{
  "n_kv_head": 9,
  "head_dim": 64,
  "norm": "rmsnorm",
  "norm_eps": 1e-05,
  "rope_base": 10000.0,
  "init": "uniform",
  "beta1": 0.9,
  "warmup_steps": 205,
  "decay_fraction": 0.875,
  "batch_tokens": 65536,
  "steps": 11142
}
MLP neurons of a small language model. Each row is named by its layer, matrix (down: output weights) and neuron, and shows model dimensions 384-575. Each number is 128 + 32 x the weight over its row's rms, rounded and kept within 0 to 255. Numbers have three digits each.
A block is one neuron, or neurons of one layer that tend to fire together. Before each block is what it responds to, as a language model described it from the Wikipedia text at the highest values.

Description: Pre-verb "to" and modals
L5.down374:143132121155070089099122069097110217125083124183130090152071123136109056086091113095099069076102109148106064096181137070139117136123111133115131140098119119105141189179100116119136158051160037181164162122110098124146090116157171148172121142127106203097121139170151093151088159099139105133186115098155116189107141115138147106152143119181056166090194125105183105099091101115147108199150174114130138083126104102127129108184111106144119103118076060110141098124102128128091115112141087090113088126116157147130203134083101126103135145133194154110135129085127132105140114153138094154
L5.down532:120172124118155177198154129172177158142129162095084164153173085201134138077144164102142131103127104119155107093066144089130160088147125125162110184168134120131109160101064163153126118171121157089119181169116140121067115146172187151129099165152111075081102156136165119068102134091125127148153137124082116128116094156147167135091058144107112155101109134192171071128096122065111114095162168113154067118167125096077103090178056152156149145148091180182137050142084135151159094113179180162126155186117199172138151161117108122111151088125123074112112114122078105075163101077100157154
L5.down892:113064148140124144105074096129129146087110117190143108117103131124177081096062143078096084105109085171079087124179128094160094119099153130133127145118125117128165152139138115100127144093117104126197184083139122147197166140159183115155108161138128133129135163158108084134088176118098110115152073135129130167136109142141157101126139113138138217111149127121187137177125101157140142146137130115177099107119090118121113146135159090145115118167140076081146104107083127107114121174127149118119114150129171161175179131091143124061086163082195116109125083106084126152174125153124079123
L5.down1284:140100123097093101147144137089186111168086104137126118084163078103123108170141140167137134154167143148173150129070128128155135109150145180133207179127121138145194116148087055183058107123143137152096184135106132129149106131109097107128162119113098178152114110084095148108121144127164081155160079134090158114028117125097156095142175133188136073112085152127168127062148157158160071127150073183126119112151151167095159136132129114135085168120125057121120133153067162099116098164114157109148104154160142150113148098139083115144061138174151140151084164095135195126089193201180112112
L5.down1470:136122173154142053161144116137110108141090132121127083142101117142161063116064132117134085137077123153109170061198134066146186106126131058087129123070121152135146157168080133107137110090130116158141094102119130097212138139160162118143090157142141106148136164083164136169098138175164055103123101150180145159041190188112144122123067094119120162119161107152146138068099128081115121130131129129145124167101130119118127108118160075107112150088154160088185077086134122073110042107070100157113141109098181141135112205118109117117144201134158157085119116130096155108135133184071069153
L5.down1529:143079123075133131108132150138126106086102060178092041142163093138101032125050136094140139133152134137132098116169144114128169111133087108118077109149124101109112139094095110086108130175109090150142180121140163135210105121142103106140103178134114116086080119162169177142083159132164132156157113184129120119130129185082061106157169108140096150094086118137130144078157134099094108147097095180093125081122139104146093122156129098080111122119116039089121117079063133133134102156098188109131154155147178139121149165162138127118117134135123088162138125083133136074127145165177104138
L5.down1732:108107103157127167084134136153098131064094131155149143138159128131134164149155097099138118077157071144173138132096087110177119152144108120135079152178161179084170134112126137117115096175132131113173134129135172232166120189094173119066125107091094195144130154166083120149110165146172116185180151146194172149119120183100131151136107158109081147110119143119163177064172085131137081077114130157140116136128105116207149097179138170104171108173160124113115202077118099156105139150098123166143174116118164085080160120097136136136102146079176137113174155148154154106116169145142158148
L5.down1954:098117141076144180171142190125094104118119105150114054144149119110095115147067156122148128055114115183131088045195102202135129150128075137120107123112152102121162110090147131124090111121134146049132117107145099145137088117118117101135095114127111076104062141064101137167114077092161169107193114111177108140130148147177099120161082107087115176177125106161132115150150119135157073125137110139143132108118151116186157088151161137141190101103104110159163091172136150127126078148116088146134133146071119135132113102116096075162120151124159108075147132175113133128099128182141139094

Description: Pronoun he and R-word pieces
L3.down343:109135066111105115147074186148150097074086142206169137113130112141137188141078145103116102160066055100047134152130147106161119156107119104060105169106145158106060147182127119100123077133075091089134094099121115122137157116150157122134155126101084158117142093109116129153121138119102123175099098152129135140164083216146059146096127136115124183138141144114133148108184084109175169119099117137158110165135196170120116053109179130160090080144105139111122150186103168130132150119127142099092135122105056090189173095090118142150151060097100093143156170188110091097148103110101128093
L3.down462:121154185154145140088103132082070112079090087115128110123127104095150104149139163170153135155142130125138111072100145172161121125131106101079191106181127101151161140138144088130139117141132133121102098121101079143160106170121139149069063105115176136113123127171085151132105166122105167122122123141100196181161189169165154149168118108083099166108098126110144111173149154140113120123091172159139139073162124120141087168095174040152145082141079080116147091121137116135093138158145106141122148118064130097090067095135121126172096134109101153131118163120145139136174102136156094094
L3.down801:123105143126080114081170098093146120108115124101140112134153108145113094132123130148134132172112114118216074112133104170163149126112107127167107128090123181099164177123042113122091153141153123113096069101143057153161174165116149093110149144176143181119090140136112132135123111097141059123127144115090164144154141101138111154143214083197066127126121196149113191062128115128104128126121077121126103087155087136179122185128150086077146142140081125149127132171064191148139139139168135160126129148106176137172120095173157162084114137186177100151123101146087168075093153111172096110
L3.down961:156102164150084090163099141053112063158173124139224107129166033139128159163128175169097089117105129136119094142129128168129147166180128104122159174139160142163078147129111115143130125082119141122124123145180125179090099140046117105152148121090090111120086110099070150121138156172117169125121120131126151105078140103159149109159182126175096114117148192168140168139181140149102117138097078134139129117096148187141096126108103120166143183069120061103145144125115136127129123158130145098138105099165109123082078198136184145094158128151182101121074137067142063192181147144148130130
L3.down1025:101068132098169143099170113099128146137141072170176077191095102087066108101093169110154186116054090130123095135123140081137099124135062093114087122066180126108153181150177081084121084088100102084123115075111154111107100166185165127125144118088090087064135091068118146145068137138140088138144134134097133126198134090100153117121100080103169114040109100134128094087145081123098103141153160129130122099034185125119156112191159087166082124109116116147148114143087187128137148123161108118126115160045135155088130101123153127114105136104126141168108083108137159119136125108101108093
L3.down1204:169156169102129126076080055109180086139143122081085169083116105164099125152155145090101098142133146122120124134076103168124101101137153149141186162136170130123158065162119035147095128153090172109125177155154155088099154154096161106078140151133136143111187148142131114105146131141079084105138107175152138146129149084194120149102145082150123116115174089144097125105153125102120082145163106169118096108127088163168121091061133127116178117108151121159109121119145140080144106130156134119136095114195105044187133064157162096160123157141136187133154100137140150159145132178195111137
L3.down1270:165110187167148105098092112130092131161068165113113162153136101132128072163076153114117148104130071150142128157177107175056105156138166135144142131180110060118132088191129157170074148137164119206104155187108090102149125121112159149080099140073126076101128153166123104100113144139149124161114135150083163123138109078152129107109081088149150116118076158130131137066134162131107107163115162184160118118129141093126125114069155127113163124199118127145109173161163141157114064103179157139089108158147063154111104136094110142128156112090068141209165081163077080169178128116177108133
L3.down2055:167101127136097101087109185102152113146144141129132129143178114097129123149188188107118131180108084105090109146110125111146117070134151155138132090124110133120109118147121131106125132131114143089098131163104164092155198130227114138058110127075118075101164165204125121147106138142097122131141127151130082069195088107153121100129134159115158128183132141135139130175117124122104171136147069066159142129145173102118174135119126137164175107114141110149162134178060136075134121105113129138154125142133104162187076136107145117066140131107094128201069090127104137086080158131142157169

Description: Partitive quantity heads
L5.down239:139132128106125130149135149135087114141160067163121099103102141103080198172159181137135140069074105096104118081128181140091157120107145139134175104128089091142187136161145075129157164127144149128171146146121147151159135160123081078128135123080140179208077187096163170142079161102105107106154146117131122105141117122166114090126106123159117133108182177120111044095111137174126137119147153180191155179127140099152147171090142167159104148115119116117161109059148081119163148073163154071145096125111123130057144166160133153091115135095094175134105207104200216125173131092089146150
L5.down370:189130151141098092127154104103154092070099165107126168104154077144125185140131148144133083145167150133163142112164196077132152103141111130180136111131079126094150101159130098162120134064130139126142168160204161158156090087115139118144091143135051132155133108145183163091160161156201199117132170164149153132166113129129126162107091133118153132106143106101077119111123096127142146130153108145122073159098107112141147103086161112181152140130153110081148145155124049146107066091125111138163111144103155102094161137159120096154144139107131074170092127138145176170122122177150166099
L5.down1506:141150114152153103179131110169168166135098100120134143139106113158075177090139045135153196129130130100161151114154178113197085108137157088121067139146103123122149097122108113135114143158123137120083180122127168056118057114096160148153120164124101063124186123155092197126075109065094131210145141136125102074143093119163090136082140127134105103112148120112064093197122170138139089143149119136140135160165083146199117108136189157095131151123109110143102089093117137074153127167146091149168131161157139111131189102169131148076135107151131095144073179154118104093119094118133115142
L5.down1540:130103105165169070186152183085134140124105159130139166132154123151108060188145150101152147165096146175117093133156156100189128143151078110107119131192156138138172168129099105073100144177103115069118131199090112173174145149171141087160109133091115118083138068131179130147123123124178094137126136149117096139129167152123099082112151133178164200179110167076131133139120125082132139117086096108133090173142069138188099166111115137172092081107104159108076137102128064120108146161097125091194106120106148183086087106081080167116101099190161136085092160104109142195122145092071163123
L5.down1767:165141187151195113159141116097125120120092117153115174132149134170078126132139138120043181131097133194098148129127125111156045074126080138128154131124090136165124165090131097172111076116118125129114061159107170123084126153186167108181085097137109100132078087151128170130174067114122123164143119075106192131116153128124106112116119100108106162108118095120114115127182127100101133129126119118177095084155099098128151124159135078135145115128089139108142124036115152105139093178129133119159143101087159136133127147088140122128142167138157144172079125112066136127128151150135139073
L5.down1902:083147154154145134146137112150107132124119166074116086137142111112155120132092137113097167135100094122110098159067136163154148111084162168138139199072109112122073137070110147072134078112164154152158162137119151129147130180113100125131072154149047135105155077112068133102096136109154161169153097157158123102162123112128205135122188133150118109083179129131099125107148140126148082133091112115137152132100112090118143134117181106106082113062138143094092108129108096113091139160135093172133112145149127126134172109113124118150121154108183164104131114132126130121141117117153066105
L5.down2221:159154155145161056165120118195099149080168106139160151113131105135190132096130094080121105108136103117133118167149096156143106138135171107117122148175124075106129090147115115105121145105119188192137098127168149125084094159155159119122094105110096112095123116130108113063207122122179145134117126096205103113098163086173146141146157115121160124161137137174128089077130112085153142157150116101168083177180130067149118134116081098117097177098124066102115122099158138150098077102132127171101115199171100147116122154128104156057169166152103123095102094131072118099096172149111144154
L5.down2296:155146134142108144132010065157122158049119179109122163075154137109096107149096100136093141163135122105097106149146108113140089111144114096128186090172118109119133130136183105134093131156137103135168120144173056144120120138124068113094111129090095145065089056204149119131174170079144113094166089166181123132109131099121103155115090149123160171181157148146090102149094115134099149124094122044180128154129096079166145108129172070176072125118154146112114083129148112165131103158118055118183113083088088170107138106157097123097103176153153131114093113130165154161155136167109105118

Description: Ordinal after determiner
L4.down354:165183069097162149144200137159159108142172084117135158158123134106074153153176112130117123131163154139100130141141150112122157124102146153105167168157131168117070078122117162141101131144095095111124149182120133146096160084150086154129184085087132104063121080125120186120118135138165120147119134134145188160170134126114171112155133079128131051098106135117137151141129114117129108154098122080137100131150108133255108125166100135160135142105179104119095123115139076132110092107137125142134129118166179179148106053128099083115157129126117087114174113142120164101090101143131117122

Description: Verb-phrase connector slot
L3.down26:136119156120150131147188107109104109078072105129156148115176093075133125141135084139089150089116105111083096167092108117145172104149155126114144131096130130157129150128111147122096122076152154116095102150136112180135131090164084132178112061166131086138114080131100144119109105110053122134116149113096115133174092133123144072102061099118134167105152165064132153085149140219115112115177133163138095174142106126089139121101121077082204096103123150099181079140112075110098111154139137136079149074116147150122148125082121149069151141109112157169096124152175080176106166160147106096
L3.down122:109102176090134165175183117115080163151118106180142152169124079147083140147117170102134093129073136095091063159140117113093123108150122147087099131126079114147107130140073112161140148106121058181083122151139117073157104132160149158161100096098148067096112112246158145092152191058129167100144103173135153100137133156148105155178124108094139201087133145080158189144085125169104129138144089183122109125164125120142109136136092095191141102144047090141166122128140157163197157158133126103090110087137183181079114156110132120119119112159095141129092117122107133154164159188156115062
L3.down643:081130139139113123151109103138122146132104132105142139120103112110130143212031096137133127046091129117082065172051113101097066198126125120109178157064151121104164117108117182125141133176144111105205178061139083192130119125143144171164120093128130115182157168107127169177149161116081149155101115098111057103142130084076143128103118071110163087178113140106155160136120091167155152151101138107096151095146123143064091123135085125172145058085164078094111138124165103101170127105174138155087146082127146173116166165089099138178127139116113130115130151085078089202113132036123140148
L3.down1121:151118140112188111078161073133125103112161152149138092122173081128129142126094147138131147122149175141122149144115167118171056137087088114119161092073191150112134087115114103176069187144121155136175116169175119090094109146076133103140091170115081177154117162123144101113173086114145101131113127135097127130163139161154136097184157089097105095111156135138178165068107147126189046154131088087141170162167136145161127108161086138156124158084194088145113155075095119174052166186120125147149100126158118074158144098082137109094113149134166111103167111135097140109089113215141115131
L3.down1248:134122161141112132138126137118158138105069098187136084164179131112127081147033157092071119158107090073124113158132124097150054125085118134107168103067082160101123128078134103106084114175183107154162150122127139150172143061117160172133133139155127170078136120132142178127106173091106126163140064140147140099094132100176147124100124111117134163072121089148140145130152137118136069129065109182192169096141085125124096153163130037154089118116153016072126128133049147090121168182122122139120155109138172110145167100144154106071112135110148127148142154104130178110155124206172098146
L3.down1380:144139130075114169102136168147073091099120112137136106153143124126099131102095171182167098117177095099126138106167162134119109086148147168165128098094170105165127140151223213115094150164130081149123080142145159080144114108136150131138106140110128080122146129127175165108136181076147188129135155158133085136118122130108140152099157145131112131120110191114175121157151126104096158123161124132112140119144128100087101076131118169145113122080135120159123168061103123095068130134063146167089092127078193081106097141086134083124146111129075131104116075081104085142104088107116096210
L3.down1457:144134117083133138141116134131131130171088099151110108164171122157096120175034127147068132144105065120117144171104128185093097103100109097142104147131055106136091174057107104050140149118179066101092137122166118181153165119156185111112119145090182100179084090131160116109166139161140197165129131090169093074130107137144118087146110124113119160077191110103128176188134122179114143169132079190148061092102111197077075108148134127100151147155105084139156147116111113083172185120160111112096121139169173101143110200126073108111114129120105102102080097034168114091185122117137125135
L3.down1950:064107098163113154100107130158158156128097163092115142190089109135064123167078118121139176093136062100201156067108137158110130094074182155114143149091117107158132161077146088094135108145146089148164109119070110198131135097130119140106118128180132079137190124127135169120122177125055150088199127102106166091167155182147060163165141122087102147152158167154111147120156156176161130133147131120161163167134136110155136152141129107125103127105102094142143126219107063111164145127108108142122151184156157112147141114103100108108147189100147069094138067111127093160136191176135128147

Description: Infinitive "to" before verb
L4.down2255:115107114142128092115117060124113097100105099172129071110160121140105071096075123154104082118112085168134084113162133143198059120094165141136097185089143080110166190167149123124112115109160094226135157123138143147209130101108183113159102111099133122133126174161111100143077194136119103119155087167124173138097134132164167090147129106166127159113144149103186116092173073140155111141112085150144135091134098146111122136111139101140109119118125076082137076124042126107140120137128129093096115143160149138201172130096146090072111177084179126121167103087137138136139121158152080157

Description: Member-picking ordinals and pronouns
L3.down60:093163188095143120095161141079131145117109116080130150123141091127147146147098046105090109077144141083113076174117083119142133137152152133110109118140155095150137132125133111103069152152074158151118058123126039142073106075118087165119128106092164097077146150087158106108108168075154091150120152175109148155120116133112174178101088101127121095162176101093165123143124152144095103042132162143154172125073121152166147098118139196161095094120192125136127138114110113169120163180148117160155101092130153102154125112161122089167097153087118113111125148104084109148161149119127122052
L3.down356:101178139160152082158163058125099082154148062154175079148152149068098125117143161159096138124178058097117137121152107164125153100122171134112112148100114130139128085104121097168119141100149143155124131105080129114124107200110128123101095152135107072092114119114121139150130146125141095143138131156115171168165133138121110069133153165119132176108148149154190165079164125127122096110148099147108136116095092081178163172164113190110109169128090107143170175142176150123062113139101122126164163109108080134142145110035124136125115226091090160171162135131135098094148156135136118159
L3.down507:159156128136186081130143104083051122112149212088174170101137082156116058095111179116132152136166083119139093118153147119103144126120150120152103158121050173144120165122165123101124113193081123232162162184134124197156126102096121109112182163157149168148136094126170168142120159143142067103158183113134149125113096080101111055174149120142175114087117169114125130111107050122118141162132105131172102051128074102182172174152208098139107093173108169093109128065130084184118125129138165092152068096135169162135154120144093152154123147103222115130131125101139136082129110163137164150
L3.down1271:130138180085114143116165113098125127073135145116145178158088134170148169161123150142094122097050116118108149177118116143138083086100090101126114160119135089098163159145136161098156083111096166129082151082177064084159132138125116136093138148103170130091135176181053152054130154180081074143132182078080143192108105105087107173185180127149170141055149132214131140138181056054127112070147138092092131123109125170144116125141179157153148100121112177122094118138079117115138144146137083167145148067141157085176145129110119153160149150111119129133157141072097110098110150112149093065
L3.down1412:190132149245116051237199070122154125098127150113123220139121154116176109147158115075148162153143110121059072204087115101132074114089147096113150135138108156150150172166160058095191149187104137180123124151075147176135167133070156106137119099185151128089184137103091181135098132107151079163183127208125117142138128161160162144087122113145094125175112083150145137128191082089126136154078095193159161122129107099125152122058119144088127162198131130159078124108132062122143133162135126117181158120116174136173141093093130133177111167153122135127120141140167126103157131124107077134
L3.down1905:154079143116147094087131098067161086126129121098154093103113107138133117146139076174104141129126174140060138132144096080110142097157123177092144117114157062140102155155107097138115138114190128179161100150122115131131149158200112137120125080066119125138071116171115202089144132156128159154155072050140119065072112169138106131156170183129087188084154140174092107108133120157131141091198124177139103162108134124054111093129155136142123103086115130105139085172165129122120132145129147081127105195132159108120148142118120142144146174108056136098109149130167150152102186178184128134
L3.down1935:117105140054149105087127102140150142136113199081152115124109095123108109150100111145138111088135109127114193088128139093136160093142069198133128173125139176084096141127112159166119121090102116122102159083073182081137081111168088131110138132183170147117111105089134077075108106070203051182089144136163119147143110114124189133116162188124098160112130158152113126117109114108094180148105110102124126155140117131126078106103174134121119118134134099112105175126123108175131118130092074155077141151128109129100088129162166144163107123155142103138195092068143128173053108130130063127
L3.down2053:132103110135164068205165118148114166103164123101126126158137188122123075157191132063092152134155065131099127144148134148128088081129105136063138183107131193135122157103160129125130122192103115120091100142063115196178095124107139115102143179129100078115178125102110133144094147136140077184129129122152176180141119138138088131106102155122143136137116152162092142095097097141156141110120110127188137098146133085163130127135149089079163138113134123151120154166098125182093153149178088107179134142143173180137137069083095084153101201102184096109125120152139094051133144137107089150

Description: Sentence-subject referents
L5.down529:188141139065056142116138115129108106083125137118094113112122084164179134117119132163136079132153075110093111137133141078185136103167141105084116083083151075142141099128087103151072126142111093084134109053098124150145161123095152090128101132164124126079114169135094188080119104107163119108179078158114182109150164100121178123148140178105094090174184137112135120159100130186116114116107139161123129131128075146099115125073095106102160181131185111152088131145092175149160090137146139126134146135103136086146169095116107127114074132122146146173131126109078106075108146184134181163
L5.down863:174172131147113127040135083109182152152091150116202093124183071112159122112134164159140133098167125117087097127099118128132167160123142145132145111135127079137181080176118100131108126097115124116113149108101129126153108055079086103110132110136194171161168126118135179077133156206090131086102117096178115139167142111122163074087157113163104145157119087139175145131115105132082155119113097154173186162100129175159083147091171087109137087101137114084120111179106117078165174150142140097134132071127118117181134109131098110110121159124116183151103159130100157181144193134125167126
L5.down1164:145168181149168113112160077100120103150073101104143113147132134135142112171081120103130095160085141098081153114150175147178133198167166090129126140190147120165182091130119116083103122126160124144114062145103155154141117156136124080130115107141175081140121148142126089160156130118151165177122122175109131103127188131111127199104111107116144137116159175143184145136065119091150137138091147128113115097136123139130116083077111133179158126086152129124089145115121110184104187156137070135141111150065083094059151068146074118150114124142149165079085120112139141158104072157094226143
L5.down1358:138076160182138103076104111145121157108109132153094075092122088129097168125124174125217115103126142175181148135140102171148121104162091136136168185093104129104146116104162175100103106113135134077205121162127134069107062029142152109076159099140113188071145102148133175103123164149104091109124117101085150115146108185126134123146150111088116110102138200088111123160107173127110157168070088075175177115112117103121117145134130118114133150177186140099126124154081144141131134141080139194079059130137124130087099087152164112086135140155108127107186070126129207107172117149152140128
L5.down1666:075075135071177133150134157164157142083159159101145144141139133104095188128128100143093162071139139179128082130164194088120089070130144108098181176122137103104118188176130165018136135161096109166141115117139110139117087112132139132131155116102152178135152143144145148199145150118118173109218136109151160126118095163095130142140103150108140117073119107133140104180124126098088125126014130085167154150125158128065143113149159091083146115120104139110119105133129123151093170145135089178090162142127191133171143147092086085170136095045071041156185130157114206116091181132148124125
L5.down1911:088132189122123111150121058163076147125116083138163136103151117085141115151099139083158199136077108114131158090141116139141130143162172070150126136135200082156183155122093132126133142139151146098155122167089132162092102157152140114106112216089080109125096093166124121224107128129089111152145118150134195173149084177176106151170141048120149120083115167149155164118119135153111148116095157159079169121140138108165137183144143108093105108171120147141152121136027157091126144117104124180093103153142123159143163126160122181081175108128140127193184114138147154186121115186142155134
L5.down2251:149171173095076108116123098089107077162095074126134089197130071178128160197119149115136148153105182082047130074087122174183115142159106095153085145155118092126129109132095155122105175130123089159155137137079143137092128146163154103084115127085154123080119160141123173165150095117116084140121123215110171122126128188149109159142148115065138092109134189131146152159109103142083151142127142150116131112113142158123133125111100112146145127158106112066157126123156133158082084147164132094154109133111114112037122133128083169166102113115161178106053155123114100124178155179149168130
L5.down2256:136157101148100124103080129125127095094112112132109146152168159145160096145143082120165071082205139105123174075139145118139128121165146124112084133128131062160155117146124091186119085095102153158110108175117155147137093110166173137089152150186127148100181129094180135170134126137049144134122122115076086106135157163155074170126193129091171174092159134114140138146110152089151131158042171159126131062088131126134148145142107089197092158170124071083147156122114180144157046185142100090166154142166107132160133117095129138119080125118145092094105134113102106136127128206128128082

Description: Post-name function words
L3.down129:130095134110122061141133151088084109169134093153098133141157132114119124104113121062140137071131114166097121111120123152106160150143149138101081078106179178155142108090146062179124097139122166043141104101163157093138131140140118124169115130162084157163111178123142143143143098119134079122206126097156103097124118150153134113120058108116162148195129099143143112079114110161108124115145128125136146178155128083128125087143109158144092138171129085171126127127104074119114048153183119128097137149081115160154101123172129101137091200164115117104157079114130119127122131120110135152
L3.down511:127114102079083093122121132158074153187121051114123179134172147174128086123180093102124146172190123087147185121129120148172155143102163088146152134112136133129154139128133111046143102105091119112207067191128152178127116116143134168139097128148175135180057109150153117152100115084123131138148107110135092106136156168124127144083132112117215143086105137116127150149100205162149130134122117127144136122137105200161158113139145132173144139126124150144163151198182114132206166157136095117161193098061132105134135140124094193115126112173095146060226147104129174152124089151108197137
L3.down771:199137192127120132174114165172124130166145141171121192148096151143126126089143113068146143160156140102113165112178142130098154134127164130115129078094153148091172161139116141152143072127089140187125132123136088057171161151109114152096121125085080133135112175151125164125122116145105112124175095148092139144117120149131090122107063125119158123175094135135160137090077094143127131119085138108117170125207137140171097124117192174117164189136224136114175150118113077128168162128123137138188108152096120131137102104075105082108159147121081129116129136147061137093117114102128108122
L3.down843:155081167145178122084146146104094118154071154084156095142132090120200126123169133122176170160145159168081126134174048100166097113163136133121135078100127090136136170168080151144168161109107139170090076099118108130093128121113145151114114117140070093153086100134147115109143110107099049110156085125149128100087124143086158131157139145096119098107130088176135060158112086144153195111129133165069137157159127150048130057137170202085169133168154178042090157139112151131097119110115100161155110112101118106161128075125146089159117185118124122084111123057092135122139128180138124108
L3.down1062:164133109159116112087122086130089114125140124119122166102124148104148110115113120087111127170166130139101167152155043131176118176153186092113156216121147137138094120043158157121127117142073144104118141096180134121136154106054127134110131133142131148088102097137111158107091131126045128114151089095160121124132127184109141119066148126116121145125127112151113099176096119134131151116119182123164136130143094115130116112105143088112212142155139120107080130134108106122151132146140109169123139092175173140213169099030149169110137105121132128083155133134097175102173097110135102164
L3.down1304:155089135076164113098102168153162173156193111140140183095126130120149188169113041097142100113127123149118096128124101087137091138128127130157198097139149112097161132071204150116163140158146186120128044116143124104098053133123132170136138178140181157105054128131180121109122133151168130090150120101129119185137113184181143103102135130182133086187093080176130144176094104120130135164054139169107147160149090102104118138136112093152105154144116170101126075166101144112171127090118130152125145095184136077099091075105148106088136117116101104088167171095118164147132085106116103159
L3.down1723:124125112130157117170123119193139157176106098144094084154126072097105093160069150147153151115170091160162103213135074180099098142173172157162082163161146139169140124121111136016086093159117084133167129170090153100177139161137056106111076143075135122102112091159190140103124152118116100159113122141149169102161186129123079108148109117126171034113081124140162120142098108120152099136138126151107150150128100077119182176092093135128109136141176119136099128139107131137132131136089170130170178157145094152103091164117133140107139149154107135185111146155130108155125102128139188091
L3.down1958:118169140121117116127143167166115207151169139170124070090136123153105118108117126080197139151168152145076139102166153116126112117094183115160112070117139115064160125089128090098165152092158084112133181075097097138166175176127158151128120152113090125154171136089113094126118170105141075108142143134133078121136088134106111128135008148142149083185132165128121080109112088134190139159129134156123192131140128046156103122105157130107175084135159147109084158148112133138112178144110099125153135141189134200091117143085126057148112126158089126132085174091098126120145108043092153138

Description: Before kinship/role nouns
L5.down325:114094216112143118168183103111122108157081138173050157155085152129171142135074168111104127116125154096136127087127120134093143121127095155139102099178189131127077101087146126099096139142138134148102092090145100067137111103151093118137126138143101143136164124152127131190119146110177137095179110124144148131128128187150096202114085151056121168119134190126168120090110125155138167171132164153124111137116136101219115113100145120122136113129102110115212184070135189126132161122121095128172100081170185173164153098171098139117195109197156128166144062102089103153125137119148183122
L5.down457:167200093126104133071144188104138113102148134109110112099188095115094172110127092126094043133174064188159165157139162164124105057124160117167156133157193141116095119077123118136103144100137087145136134160109131113157135175114117203076128172115116103140189149154135150142099127151111160107099157093098158134135168128142070100127121092120155125135116173167116108088093134078106140109085150100121141173119150089175124126134107117080126093098116064138159114182109121113117124158118180085178066120124136160086120111122116126131162128198085085172148100125158157080158087113135140112
L5.down565:140144133151109150156122148110113140177153179119170132120130137096143105135093122112180127119129172137182174162109102153095116140135162093190117146098193149087141126105154128121093133135186126111142113152174148104128158125130054124128122138117182142110115097114121153176119144145131110135129083075147057169126154141147152125157162124101124143144127115247111145147187084159170107137164143109152143163092125093127126119143124118156125111049137112176116105177140100154057146153102147112084111094147115080092077086146051109110126152139144104135098126143062080118126110150058130117
L5.down988:055075147094118064130117086088185144186090122103140145125130112108115131111128116105092169159128161108110088135182099128096091107193109110092136137148176149087155115173114102172177096131094108176146088177150116140092093123113174118132154098082103149150118170122123116123148144133118102103158139129086112137135088120143121175107126171119048148116057176172147122113085077158106179100122172139120098155123146207146056135132197104121172136181130134125109121126115121171217106164155098172066175205097122061178150141148156113127117122112141094188141123133100162170136128146172125101
L5.down1502:155130138064097143183165201151140140190164156150159080116209065150107112120116107139127132141118168106114157182189208134152093101156145107141143126085156179109154112046163107084127140087161130143212132094126111097168177120127076089106117145167116112154116188162149174123115147106078128118197161099119108149100110102136092119175101161053120097142115155155100096158119141153160133148124168106086164171153129112130165155099170113096173131147149124153088112082081119108139128181147144073104113139180117118113109128082085106126066166150150140141127161127170067143142104116134092146
L5.down1566:114110068175100145096178134071064164095086153152134141102177144102095146108134092150114139118077129130128092135126118100085080123141117103129097138110140113150128100179140131119147199098160112180102092161118100175112115140159093169134053101140113136159146108151095105148147124076125169129052144100164133142139132099116106148145103134155154205102166119124069083071097113119169141150083103199129118174158092112108196086160145110094122080113150122083193159065173146197139171186085084160135128137136123135124103095163108118168060152155095088072115174134164184176099155179092058135
L5.down1775:152076103153102120154136102134149099155103113085095104089124113134143174092082096159112146147159099152156135163112124122136148129118147125115131125137228106089165108081150145131095133156183074171097091120113084127122114104153155126107133093082152118099152143127142068140111143123137153111193156150115119140126104115106062140162097116086107096103125151148123125132181126091047169101117139123118099105121113158120144179133154187159116106143138129132155154144116117113096089192138149110183127094090169114095131141098116121118138174173108094139123134197143078134122067138107154093
L5.down2151:187135138152116061128085103102186162127181152124078094152144069193100098136110124100098068178083067111139125077226119063123127104089107210131105063109137132157170108158193106115153144100111102126184141158184097059101124144146100171087078112185110108106064137103138112130064130162214124145147153169147151136167108104098160084078126143166088117088097141113171123115147097096159120192072133143117152117099154105105119119145112100090182131095125127120118091104094095102128148178124149083127127138132146154129136134128155083153111165129144071133106093104122161105101086137187154078

Description: Outcome-clause prepositions
L4.down361:101106139085123111123089072143130127160085160101148147129155159104121075130065125122175100123168105088153154192118068138128134163133158095092124159159177065107142139104117122156122088156075131097107076098146171107103161179132147103159113137068097151154144114143149164147182092094168141107085140114134145160078133122085206117117080121065140116185101118109131113088121129112170145130143114167143185121136080128140128144097166182155133134113152153151176113129121074154161147091157106123101145093153255149139124085153156174139117108097159097121088076119173166122090108147144052130

Description: Clause-initial subject pronouns
L4.down2238:088158158129134154126146136085092061104093122160148145144164110078137107158108180109152134089087079135129132090134114158140135087207039124085226117153103075193108172202133105125109140126081141148168000107135084161148136119124171121146120126147132111104158126167119132097130149143160094081131106121113206138149120166110137121127135101155099132113126060171118050153109107150130160130114079103196147173106137146104091192108174085147126127167095100140184106170138150108119123149143149150129138131081118100089126070127080128152112144129137189154103132138121104104140153146134153122